config.toml
num_attention_heads = 5
head_dim = 64
hidden_act = "gelu"
norm = "layernorm"
attn_scale = 0.125
tie_word_embeddings = true
parallel_block = false
init = "uniform"
init_std_up = 0.0256
lr_head = 0.00407
max_grad_norm = 1.0
schedule = "wsd"
batch_tokens = [32768, 65536, 131072]
doc_mask = true
MLP neurons of a small language model. Each row is named by its layer, matrix (up: input weights) and neuron, and shows model dimensions 64-127. Each number is 50 + 12 x the weight over its row's rms, rounded and kept within 0 to 99.
A block is one neuron, or neurons of one layer that tend to fire together. After each block is what it responds to, as a language model described it from the Wikipedia text at the highest values.

L6.up48:52 48 45 59 44 51 30 47 48 36 58 47 42 31 55 49 59 47 45 41 20 61 41 58 66 66 56 50 45 48 46 59 42 56 54 50 47 56 70 56 38 46 61 37 43 51 49 55 64 59 69 51 36 49 66 39 55 62 42 65 40 33 28 54
L6.up158:47 68 68 49 41 51 40 64 57 69 48 49 60 30 41 51 58 69 57 46 53 39 58 31 67 59 40 49 58 30 45 34 58 62 52 40 58 73 40 41 51 61 39 74 52 47 34 79 46 32 53 51 29 28 53 39 61 42 72 59 47 60 69 49
L6.up160:51 60 37 52 41 43 28 72 51 30 32 50 45 51 37 64 65 65 60 56 54 51 49 26 64 41 68 50 50 51 28 58 31 52 15 50 66 58 55 42 68 57 21 56 67 36 33 55 44 64 47 80 35 46 48 46 59 55 58 51 52 58 74 51
L6.up275:48 35 38 55 77 47 69 38 59 57 43 67 76 57 63 78 62 63 51 28 55 44 45 73 48 66 60 63 39 45 55 55 37 50 59 48 40 27 70 47 48 45 39 53 43 45 57 55 63 53 46 31 32 62 45 50 28 31 37 66 65 28 30 40
L6.up860:55 43 50 40 28 47 49 54 47 50 66 68 30 59 67 52 30 42 54 63 43 70 72 59 76 55 46 67 58 43 41 41 51 35 43 36 61 39 54 54 49 40 55 61 80 30 49 29 46 66 21 45 43 46 46 73 43 56 45 79 57 39 40 51
L6.up895:29 69 32 59 31 24 62 80 38 38 40 47 50 58 38 31 78 55 64 55 52 56 48 34 61 58 46 38 48 46 44 36 60 42 57 57 53 38 56 59 53 30 35 43 27 47 51 49 58 55 40 47 49 54 68 77 45 40 38 47 22 43 52 31
L6.up1011:39 43 44 55 29 63 34 52 41 53 54 54 33 44 53 35 57 63 39 27 24 37 53 47 43 58 59 45 36 39 40 27 70 48 51 32 63 46 68 37 55 40 40 43 33 61 37 43 77 50 35 42 68 42 40 76 52 38 61 53 26 56 57 38
L6.up1013:29 48 52 58 33 46 56 48 39 44 55 45 50 50 55 59 73 48 37 46 73 63 53 48 50 41 34 70 53 66 47 32 56 66 38 51 49 69 33 66 48 48 45 53 47 46 46 55 50 57 46 63 63 27 43 61 44 47 38 41 40 52 59 65
Responds to: Mid-word continuations and post-name punctuation. Fires on word pieces completing a longer word (Deuts-che, Saskat-che-wan, conce-nt-rations, Micro-so-ft), and on apostrophes, commas, hyphens or table pipes right after place names (China's, England,).

L6.up69:34 50 45 39 35 47 59 52 50 43 52 54 29 64 40 33 49 46 61 42 52 73 41 52 56 51 54 64 61 50 50 40 43 40 48 30 46 67 55 52 55 38 56 51 52 34 42 55 36 54 33 54 33 22 42 60 39 59 37 39 49 61 64 57
L6.up83:52 54 67 70 64 47 37 53 38 60 70 31 52 37 42 58 54 62 62 44 38 42 62 45 49 56 52 46 62 46 53 41 47 27 58 69 50 49 50 63 57 42 68 40 41 31 57 60 49 62 50 52 56 46 30 48 20 50 57 69 60 43 36 54
L6.up290:38 29 58 53 48 49 44 72 42 38 44 52 56 33 24 28 65 55 48 33 40 51 47 41 52 49 38 53 53 41 53 56 40 43 58 55 73 55 76 39 29 59 59 53 66 44 55 60 35 56 35 54 54 53 51 35 27 51 63 46 55 29 51 67
L6.up309:43 45 52 41 37 45 52 57 76 58 40 45 48 55 38 35 62 60 56 52 71 61 59 40 43 50 51 39 50 52 42 48 43 54 47 66 59 42 58 42 44 30 51 42 33 38 66 48 44 70 40 50 54 50 56 61 27 69 43 47 55 40 49 29
L6.up414:39 41 48 42 52 23 53 42 58 55 32 62 39 47 65 42 63 55 49 48 51 57 35 42 63 58 63 45 41 45 46 51 75 36 32 68 44 56 42 53 42 67 42 39 48 26 52 46 58 48 63 45 53 53 69 19 51 66 42 69 50 43 67 57
L6.up496:43 12 69 59 54 68 26 60 16 47 46 39 54 50 35 64 53 60 51 65 54 76 50 58 65 63 22 47 62 60 56 47 64 54 63 54 52 63 63 43 71 43 73 56 70 33 69 69 31 48 18 49 27 46 36 58 40 45 60 50 41 34 41 63
L6.up527:35 54 51 51 65 45 68 29 59 59 34 28 60 46 39 47 54 44 37 60 53 53 37 56 53 43 44 59 45 47 63 21 68 59 74 61 66 52 40 57 24 26 41 46 42 53 56 49 51 69 41 63 43 59 46 27 55 66 37 60 58 55 77 49
L6.up549:45 41 51 56 52 44 53 43 55 57 34 55 45 42 49 51 60 57 45 67 68 41 24 57 58 26 61 43 48 35 59 57 34 52 57 46 55 51 49 63 38 54 60 50 55 40 37 55 54 55 41 44 45 48 56 45 52 68 52 50 54 33 42 59
Responds to: Word-completing fragments. Short subword pieces that finish a split word or number: possessive s after an apostrophe, a year's last digit (185-9), name fragments (Purdu-e, Cont-ra).

L5.up333:51 58 36 68 49 38 45 49 50 61 51 73 41 40 47 42 68 44 60 52 50 69 48 44 51 45 50 41 49 31 84 52 28 60 46 46 57 61 56 61 41 54 59 44 42 25 28 46 44 32 71 58 58 37 38 58 49 65 47 54 26 56 30 62
L5.up472:54 65 52 45 56 57 48 51 64 51 24 55 42 60 54 65 61 34 56 31 51 68 65 44 61 39 46 36 35 47 56 46 71 51 59 69 37 68 36 49 44 65 64 53 84 37 50 43 32 49 66 40 35 48 36 71 72 61 34 61 47 36 37 49
L5.up974:55 39 45 51 46 50 51 54 48 44 48 48 53 65 56 45 61 67 60 66 34 27 34 40 50 55 41 71 58 51 54 62 46 67 32 58 60 56 50 56 29 54 45 44 52 46 59 43 61 27 59 72 39 58 57 63 79 48 66 20 55 56 54 82
L5.up981:73 57 41 61 59 48 58 48 84 50 35 45 65 47 53 51 60 57 28 62 56 44 39 58 70 58 43 56 42 32 60 49 56 44 56 54 46 52 38 54 23 46 42 39 58 24 42 63 69 62 29 62 39 40 34 67 50 57 58 39 40 52 52 72
Responds to: Markdown table separator dashes. Hyphens in the |---|---| separator row under markdown table headers, strongest on the last cell, plus hyphens inside table cells like Play-Off and 40-yard.

L6.up109:70 58 52 42 57 61 52 65 72 67 58 57 72 48 53 27 34 62 54 42 49 67 50 52 44 47 58 39 69 35 52 44 29 55 67 33 41 53 64 51 43 60 34 52 56 81 37 39 40 51 38 50 50 43 36 39 44 48 74 42 49 52 55 36
L6.up288:76 53 61 22 53 61 36 75 56 54 64 46 23 42 49 39 44 59 43 62 41 43 52 38 62 37 53 54 37 28 56 38 36 63 33 66 46 61 60 44 47 70 68 21 70 55 49 48 53 63 56 55 61 45 46 48 68 49 76 45 45 42 37 56
L6.up306:50 60 53 54 72 54 59 68 71 61 39 71 69 40 65 39 68 40 63 48 58 52 45 41 35 38 64 50 51 38 53 33 73 40 51 40 49 48 40 40 48 37 40 39 56 56 51 34 66 33 54 50 62 49 51 62 37 71 44 39 62 42 48 57
L6.up387:48 61 27 44 48 56 59 63 50 25 51 50 52 53 56 46 57 53 56 49 41 34 45 33 23 50 57 55 31 39 29 37 36 54 51 39 57 61 74 71 62 51 23 56 68 17 66 45 50 30 50 46 56 38 63 49 46 34 68 44 64 71 64 31
L6.up657:77 56 54 38 52 48 71 60 33 46 42 30 74 57 46 26 60 71 48 52 51 46 55 50 58 59 40 45 20 54 60 54 59 49 58 59 37 54 54 55 55 58 46 51 58 52 32 50 64 45 46 63 52 48 63 62 58 37 59 29 66 47 48 59
L6.up1108:52 32 44 39 71 35 24 44 70 33 58 48 33 72 32 58 46 74 51 36 59 39 26 57 48 61 54 29 32 66 34 57 51 42 56 63 63 60 76 69 44 43 52 59 53 51 51 57 54 52 60 34 49 51 44 41 41 55 70 47 33 59 48 52
L6.up1256:57 55 65 61 62 38 46 68 45 71 45 54 30 58 38 51 37 59 44 47 43 38 48 65 50 52 58 69 56 48 64 52 71 52 39 47 40 49 44 52 45 55 35 51 38 43 50 33 41 66 45 64 58 37 66 59 43 53 54 46 58 57 78 36
L6.up1258:60 39 50 24 75 56 55 73 38 51 49 45 47 46 27 42 56 66 57 60 53 43 34 71 37 57 54 71 51 47 68 62 76 47 79 63 49 69 58 52 28 82 55 31 45 44 41 45 17 48 41 57 45 45 55 75 54 36 61 52 85 65 47 50
Responds to: Table header column names. Column-heading words in pipe-delimited table header rows, especially "%" after "Candidate | Votes" in election results, also Office, Source, Points.

L3.up926:33 49 34 69 57 55 43 52 56 38 61 38 47 58 36 58 38 41 45 76 57 64 57 63 52 39 58 49 49 46 39 50 55 46 60 25 41 41 38 41 49 54 35 54 46 31 53 45 59 65 47 50 41 56 64 43 55 60 56 52 65 56 57 65
L3.up968:42 63 52 43 48 35 41 50 65 61 48 42 46 48 63 48 54 73 57 70 53 51 58 62 36 42 36 34 37 39 47 30 70 40 58 63 54 45 50 39 51 53 43 46 35 30 63 46 49 34 41 39 53 39 66 57 58 40 52 38 38 25 72 67
Responds to: Percent signs in tables. Percent signs closing numbers in wiki tables, mostly election results (100.0%, 97.57%), plus Votes headers and time nouns after quantifiers (four years, seven weeks).

L6.up334:68 48 56 54 51 43 67 49 63 43 66 39 35 65 55 50 56 52 39 66 52 51 45 53 53 50 63 51 64 59 35 66 45 42 49 60 37 60 48 27 58 60 24 60 36 35 50 38 42 46 55 40 56 55 55 45 50 56 38 50 61 53 48 53
L6.up376:55 64 62 57 53 37 44 59 80 46 44 40 55 47 34 45 65 48 70 54 57 61 52 17 57 41 73 33 30 57 45 50 47 61 66 35 40 58 19 49 67 59 65 43 41 31 43 17 43 39 54 41 30 45 65 51 43 72 47 51 78 57 61 43
L6.up533:71 48 75 28 41 53 54 26 42 36 44 65 65 50 68 26 56 47 39 60 54 52 66 46 55 78 49 53 39 23 59 25 42 44 51 31 57 43 39 42 28 60 57 47 63 56 48 32 50 53 64 51 38 64 58 72 41 51 57 51 69 53 37 65
L6.up637:64 62 61 52 48 62 61 33 80 56 18 51 64 46 79 52 48 60 36 37 51 39 62 30 51 37 43 58 43 58 54 62 44 63 55 56 40 54 45 61 51 48 30 45 64 60 61 48 50 25 43 30 52 45 51 40 64 57 41 57 11 46 53 48
L6.up681:48 52 63 35 46 50 41 69 73 47 31 50 55 44 49 67 49 66 45 60 78 47 77 55 51 34 53 44 36 58 45 28 55 46 68 57 64 34 47 59 62 54 18 66 46 46 40 50 58 43 41 36 50 39 38 66 55 45 61 56 56 63 42 43
L6.up824:57 43 53 57 53 42 50 47 55 65 54 53 51 52 45 45 66 27 60 51 48 57 55 45 59 63 52 70 50 55 41 50 65 49 64 61 63 62 32 47 56 35 30 37 38 45 35 58 42 47 59 53 55 48 52 58 53 53 43 45 39 49 39 37
L6.up1015:52 44 53 61 64 49 38 43 53 28 49 44 47 41 59 40 61 62 71 54 61 44 57 67 55 52 89 41 57 28 43 49 38 48 53 34 52 43 48 51 30 37 33 60 51 60 70 55 74 59 44 39 51 46 51 43 35 41 23 55 45 38 68 50
L6.up1238:66 59 38 57 49 46 55 46 60 27 42 48 38 37 31 41 37 50 57 54 45 54 68 38 47 38 61 55 53 25 40 56 52 36 50 31 37 48 34 44 50 44 44 40 29 33 44 30 31 66 42 62 56 72 80 66 38 44 35 43 37 49 40 28
Responds to: Table cell numbers. Digits and short values inside pipe-delimited statistics tables, especially after + signs, as in "+9", "1+0", "0 |", plus dates and places.

L5.up79:50 56 49 45 54 49 46 29 24 76 58 70 64 56 47 42 47 37 61 57 44 44 50 50 23 40 36 24 60 49 62 54 36 48 50 74 21 57 37 71 42 55 36 43 43 45 37 48 59 40 48 51 28 58 42 49 58 31 45 43 57 82 50 56
L5.up351:68 52 48 27 52 62 50 33 49 51 42 48 28 38 55 45 59 52 46 66 31 56 51 38 40 52 33 52 66 47 58 47 53 56 66 36 49 39 39 24 46 53 43 37 58 23 48 33 64 67 63 62 49 56 48 65 40 23 37 36 61 81 60 59
L5.up998:65 58 43 41 41 33 45 54 38 64 55 31 51 68 38 43 49 47 61 56 61 45 42 53 49 26 74 57 53 32 74 42 38 59 53 46 34 46 74 50 29 30 42 48 46 69 67 61 48 40 58 58 49 60 55 41 48 51 37 43 43 65 42 14
L5.up1165:56 54 56 38 35 60 50 62 60 81 45 55 48 75 50 52 52 33 36 69 49 32 47 54 37 46 62 40 65 55 43 82 53 61 36 32 59 59 62 46 23 58 53 59 48 47 34 42 44 50 46 54 50 47 58 55 72 41 58 33 54 76 51 26
Responds to: Mid-name piece in personal names. The period after a middle initial or an inner fragment of a person's name, mostly in tables and lists, like J. in Dominick J. Ruggerio, Jes-si-ca, Jo-han-nes.

L3.up519:54 59 58 38 25 61 64 37 45 79 40 67 41 66 49 46 59 47 54 57 46 51 71 49 39 54 34 38 70 42 58 58 42 47 56 43 60 68 55 56 56 48 24 51 51 48 63 57 45 31 46 66 31 27 33 39 60 39 52 50 60 58 50 27
L3.up1248:52 51 64 30 34 69 41 27 49 68 51 55 52 59 53 24 61 63 48 46 28 44 60 54 38 45 29 45 61 49 72 54 31 72 22 64 41 52 66 28 47 62 35 47 34 42 52 38 38 58 57 47 25 37 49 59 50 52 41 46 69 64 46 48
Responds to: Mid-name word fragments. Subword pieces inside personal, team or place names, often in table rows and roster lists, e.g. Mc in McEwan, ah in Abdah, ez in Tereza.

L6.up3:58 42 55 50 51 33 57 42 20 47 43 60 47 67 49 54 48 53 44 59 57 52 42 56 49 47 48 43 35 42 55 44 43 24 56 78 62 23 59 56 43 71 48 38 60 49 70 46 56 52 54 39 76 70 50 52 76 55 57 28 51 40 39 66
L6.up165:48 46 46 52 38 41 30 76 43 37 41 62 56 63 45 57 46 49 52 53 33 48 61 49 57 27 46 67 64 28 47 54 54 50 39 49 48 48 41 46 45 66 47 55 62 32 42 61 46 63 76 51 35 71 54 47 52 54 52 68 48 45 25 24
L6.up246:48 77 72 45 68 44 31 66 55 39 37 61 42 50 51 43 55 34 65 69 33 60 22 57 38 65 53 67 51 21 42 39 56 55 72 46 49 50 44 51 49 71 56 53 36 46 56 33 58 46 35 35 50 74 50 57 41 43 33 72 51 31 40 46
L6.up392:51 43 58 63 72 38 55 13 20 49 51 56 56 45 48 31 63 41 39 44 25 66 65 38 49 59 54 41 37 41 41 50 65 52 63 46 67 70 50 54 47 57 64 49 41 38 62 64 60 66 49 56 66 75 27 64 57 56 51 50 49 47 36 38
L6.up740:57 52 44 62 60 64 16 31 51 42 47 28 39 39 51 49 54 70 48 36 55 46 54 38 39 78 75 43 60 45 33 58 09 71 50 40 55 31 45 43 68 57 59 44 62 32 50 52 62 61 50 70 52 57 51 43 49 51 55 77 47 44 49 43
L6.up816:37 38 49 63 65 68 42 36 34 37 55 55 58 47 58 53 48 36 64 54 42 50 54 54 34 39 33 51 29 41 38 56 39 48 65 30 43 41 41 44 54 52 68 47 56 36 54 63 56 62 36 55 60 61 61 27 35 54 68 63 42 53 29 36
L6.up925:36 43 40 59 58 60 54 46 54 40 40 27 51 61 38 70 51 68 36 51 45 53 86 47 50 12 56 58 63 35 51 31 72 46 50 45 48 84 46 49 54 66 57 51 65 49 49 49 44 68 37 47 47 71 67 56 74 55 52 45 52 32 41 53
L6.up1007:41 41 60 46 55 55 51 41 71 39 64 36 42 57 51 49 58 60 42 75 33 35 28 42 41 58 45 61 55 38 33 65 54 43 54 56 50 55 56 55 32 56 33 54 31 39 50 67 45 52 45 58 51 48 56 79 66 49 60 51 55 33 62 51
Responds to: Mid-word pieces in titles. Word-internal fragments partway through a capitalized multiword name or title, such as Imp-ort-ance, Exp-lor-er, Su-z-uki, and Ministry of Defence.

L5.up117:23 53 61 51 53 31 49 79 66 67 60 46 57 26 41 33 53 47 54 51 38 39 48 27 47 34 31 42 45 35 71 53 47 72 43 51 58 38 43 45 41 53 32 49 52 40 49 37 39 53 37 62 49 55 33 63 49 62 39 60 36 65 50 43
L5.up359:45 51 55 46 36 64 44 66 97 45 37 59 71 51 43 56 46 52 37 38 57 50 74 58 53 45 34 37 55 52 51 33 51 66 43 53 66 60 61 60 33 45 50 36 44 35 54 47 68 49 53 49 51 69 47 48 63 50 35 67 73 49 23 42
L5.up610:39 49 38 52 57 51 38 60 76 44 51 49 67 39 39 55 33 61 73 67 52 56 54 55 45 39 43 61 59 33 52 50 46 70 40 49 38 53 55 41 54 48 47 61 44 68 42 27 48 45 54 45 66 51 67 61 57 56 54 82 57 66 32 48
L5.up1228:44 41 39 51 35 48 60 75 65 69 58 64 68 56 50 62 51 47 56 53 57 44 58 35 37 40 50 50 48 56 64 51 27 35 27 48 40 43 32 33 43 49 48 59 49 47 60 45 60 47 41 52 48 44 69 09 55 43 71 62 39 47 38 48
Responds to: Final table-row cell. Numbers, dashes or blanks in the last cell of pipe-delimited Wikipedia stat tables just before the row ends, e.g. totals, percentages, 0.939.

L3.up71:52 63 46 48 56 50 30 61 48 50 41 55 60 52 59 56 57 51 46 44 43 62 40 61 60 39 34 64 48 39 74 41 35 77 20 43 45 57 47 52 49 41 53 47 69 13 51 59 47 36 52 46 58 42 46 34 37 60 67 50 37 50 79 40
L3.up410:44 46 50 45 32 42 45 53 55 62 57 66 57 64 50 48 55 43 29 57 43 66 80 56 48 37 61 52 37 68 50 59 65 36 47 57 47 58 57 50 46 65 60 62 64 56 70 52 42 53 28 52 47 44 24 73 54 42 44 32 51 14 61 53
Responds to: Mid-word continuation pieces. Non-initial word pieces that complete a split word, often in tables, headings or name lists, such as Crit-ical, Some-day, ex-empt, Cor-ey.

L3.up101:39 33 51 38 50 60 52 49 43 28 43 46 38 44 51 50 76 38 48 58 38 61 40 53 49 30 40 41 49 32 70 55 45 67 64 49 38 56 48 36 36 64 50 70 42 42 49 51 45 47 37 54 43 58 68 56 58 48 37 55 55 60 59 28
L3.up535:67 52 53 47 40 62 46 50 52 34 53 65 46 55 45 55 52 36 39 50 28 49 37 36 45 55 38 65 73 46 53 50 38 56 44 39 59 63 38 50 55 67 38 62 58 56 47 44 63 61 63 51 46 35 56 65 40 48 30 56 46 58 43 60
Responds to: Single digits in numbers. Single digit tokens, often the final digit of a year, count or code, as in 184-2, AP-2, 3:21, or km2.

L5.up223:47 53 58 54 46 28 57 34 56 63 41 50 55 48 47 39 81 47 45 46 43 54 54 33 58 50 59 60 45 49 22 33 57 60 46 64 62 67 27 37 45 39 37 50 54 41 48 57 50 39 55 51 52 34 45 28 62 37 20 68 46 58 64 64
L5.up628:33 41 53 52 53 59 57 34 52 57 46 55 57 59 61 20 69 52 48 42 46 42 44 37 65 43 69 51 45 50 42 25 49 67 49 62 46 40 39 41 48 40 39 49 48 54 44 55 70 75 38 38 56 49 67 45 55 46 59 52 39 47 42 46
L5.up775:40 36 57 35 74 47 56 40 51 57 51 39 59 52 43 27 60 61 58 42 40 54 47 38 63 68 53 58 53 44 57 46 63 48 55 66 37 43 33 40 78 54 41 38 47 39 46 39 59 62 43 38 40 51 62 41 46 62 44 58 47 56 33 63
L5.up1074:68 42 52 47 53 55 56 57 49 61 37 42 37 53 53 42 44 53 59 54 56 42 52 42 66 72 38 58 57 60 62 46 53 26 62 71 55 66 56 51 40 56 38 76 53 45 30 48 44 41 58 70 47 47 20 48 64 54 53 47 36 62 59 48
Responds to: Possessive 's suffix. The s of possessive 's after names, places or organisations, as in Christie's, Rome's, Men's; rarely other word-piece endings or "the".

L5.up243:31 46 47 46 55 51 44 39 42 44 63 48 43 62 44 60 48 60 42 34 53 57 67 48 56 47 49 46 49 64 60 66 37 31 46 36 53 52 42 49 48 71 48 61 60 32 53 69 41 89 52 48 43 35 55 25 38 58 40 72 53 49 61 22
L5.up507:66 47 48 59 52 62 39 32 57 45 34 63 55 77 54 35 31 52 65 54 42 38 73 38 45 47 56 37 65 67 39 30 45 43 56 59 67 41 52 49 63 63 49 51 39 56 86 62 50 66 35 33 54 62 44 76 48 52 41 52 42 31 40 52
L5.up1039:41 51 43 48 48 53 42 62 30 39 43 40 39 54 44 54 32 64 62 61 33 58 74 31 44 49 26 67 45 59 50 54 21 43 61 63 41 59 51 44 54 57 67 39 49 48 54 46 70 70 48 52 58 62 47 70 43 59 54 45 12 66 36 51
L5.up1277:45 38 45 56 51 54 59 68 59 59 33 67 24 66 74 56 45 60 55 60 60 39 67 52 41 43 69 41 54 39 64 51 57 51 54 45 37 45 42 49 48 76 49 75 62 39 54 56 33 62 51 64 49 39 74 52 47 41 70 48 44 46 57 46
Responds to: Mid-word fragments in names. Second word-piece of a word split into subwords, mostly capitalized names and titles, such as Pi-ed Piper, Pur-du-e, C-inc-innati.

L6.up14:54 61 55 44 66 52 51 16 31 65 41 63 53 41 72 23 58 56 71 56 43 41 46 59 28 39 46 40 70 48 48 50 36 65 34 54 48 50 30 62 42 54 37 34 49 37 48 62 43 63 57 41 42 52 65 56 49 65 62 42 58 49 55 63
L6.up241:66 50 59 50 64 39 53 50 55 54 55 62 53 55 50 49 37 55 57 49 35 42 67 34 58 31 32 33 58 64 41 42 50 54 59 55 55 46 41 41 65 52 46 46 60 40 38 56 54 59 46 41 39 26 61 66 38 52 33 27 81 53 55 56
L6.up366:57 69 48 57 34 41 68 54 56 36 39 65 56 39 51 45 30 69 47 53 52 41 56 28 37 38 48 36 48 64 53 35 38 47 33 36 45 42 51 50 44 56 19 31 52 67 56 53 40 64 37 91 50 44 52 59 58 39 57 31 33 53 43 42
L6.up411:40 44 56 47 31 50 26 66 49 44 57 50 23 49 65 36 47 42 60 65 61 55 43 63 54 44 43 65 57 64 59 38 45 39 59 52 35 41 47 52 68 58 55 48 48 47 58 60 42 53 61 66 33 55 81 43 61 54 49 59 47 55 33 51
L6.up581:52 59 50 40 59 49 37 46 58 39 44 56 50 35 54 38 55 50 31 44 53 41 41 52 48 51 36 41 75 39 53 51 43 54 77 54 61 45 33 47 44 41 47 69 54 50 50 53 42 62 55 42 31 54 51 67 54 40 28 51 35 76 65 60
L6.up613:50 48 31 47 43 51 35 46 32 50 30 70 64 59 64 41 20 64 56 46 57 59 53 82 58 38 55 43 64 45 50 42 44 73 36 61 33 65 36 37 75 54 49 56 47 33 62 64 45 41 29 61 66 53 55 48 48 51 46 60 49 64 69 44
L6.up964:62 59 63 44 56 65 48 50 70 41 54 61 65 35 45 55 71 39 67 42 60 50 74 43 55 47 39 53 35 49 41 28 31 59 52 09 54 53 41 30 56 39 44 62 46 48 27 55 67 61 55 71 42 54 58 47 62 47 45 57 62 60 34 57
L6.up1059:38 47 81 54 58 73 24 43 59 43 44 67 62 27 65 40 38 51 51 67 46 63 57 46 36 45 48 65 39 45 45 69 45 45 79 49 68 56 36 36 66 57 49 59 56 47 45 44 44 57 49 31 60 60 56 69 40 38 33 58 58 86 39 49
Responds to: Mid-word name fragments. Word pieces in the middle of a word, mostly foreign personal names in lists or tables, such as H-ja-lti, Sv-et-lana, M-lad-en, and partial CJK characters in name glosses.

L3.up1109:41 40 44 45 46 44 57 53 61 50 67 54 34 69 41 55 51 68 47 44 60 40 34 50 25 40 55 57 38 67 55 54 39 64 54 74 54 36 67 34 26 41 52 57 42 44 43 69 60 62 76 32 54 67 40 47 36 57 53 68 40 37 69 48
L3.up1173:53 42 34 49 39 34 66 37 35 40 41 64 33 50 42 60 53 38 41 49 27 40 13 41 51 26 53 49 60 46 69 66 66 63 41 44 48 22 57 46 63 49 31 53 45 49 40 46 40 65 52 63 64 51 71 48 46 56 54 28 77 51 65 42
Responds to: Heading closers and compound hyphens. Mostly the closing = after a wiki section title (== Reception =, === History =), plus hyphens joining compound words like pre-ordered, semi-arid, credit-worthiness.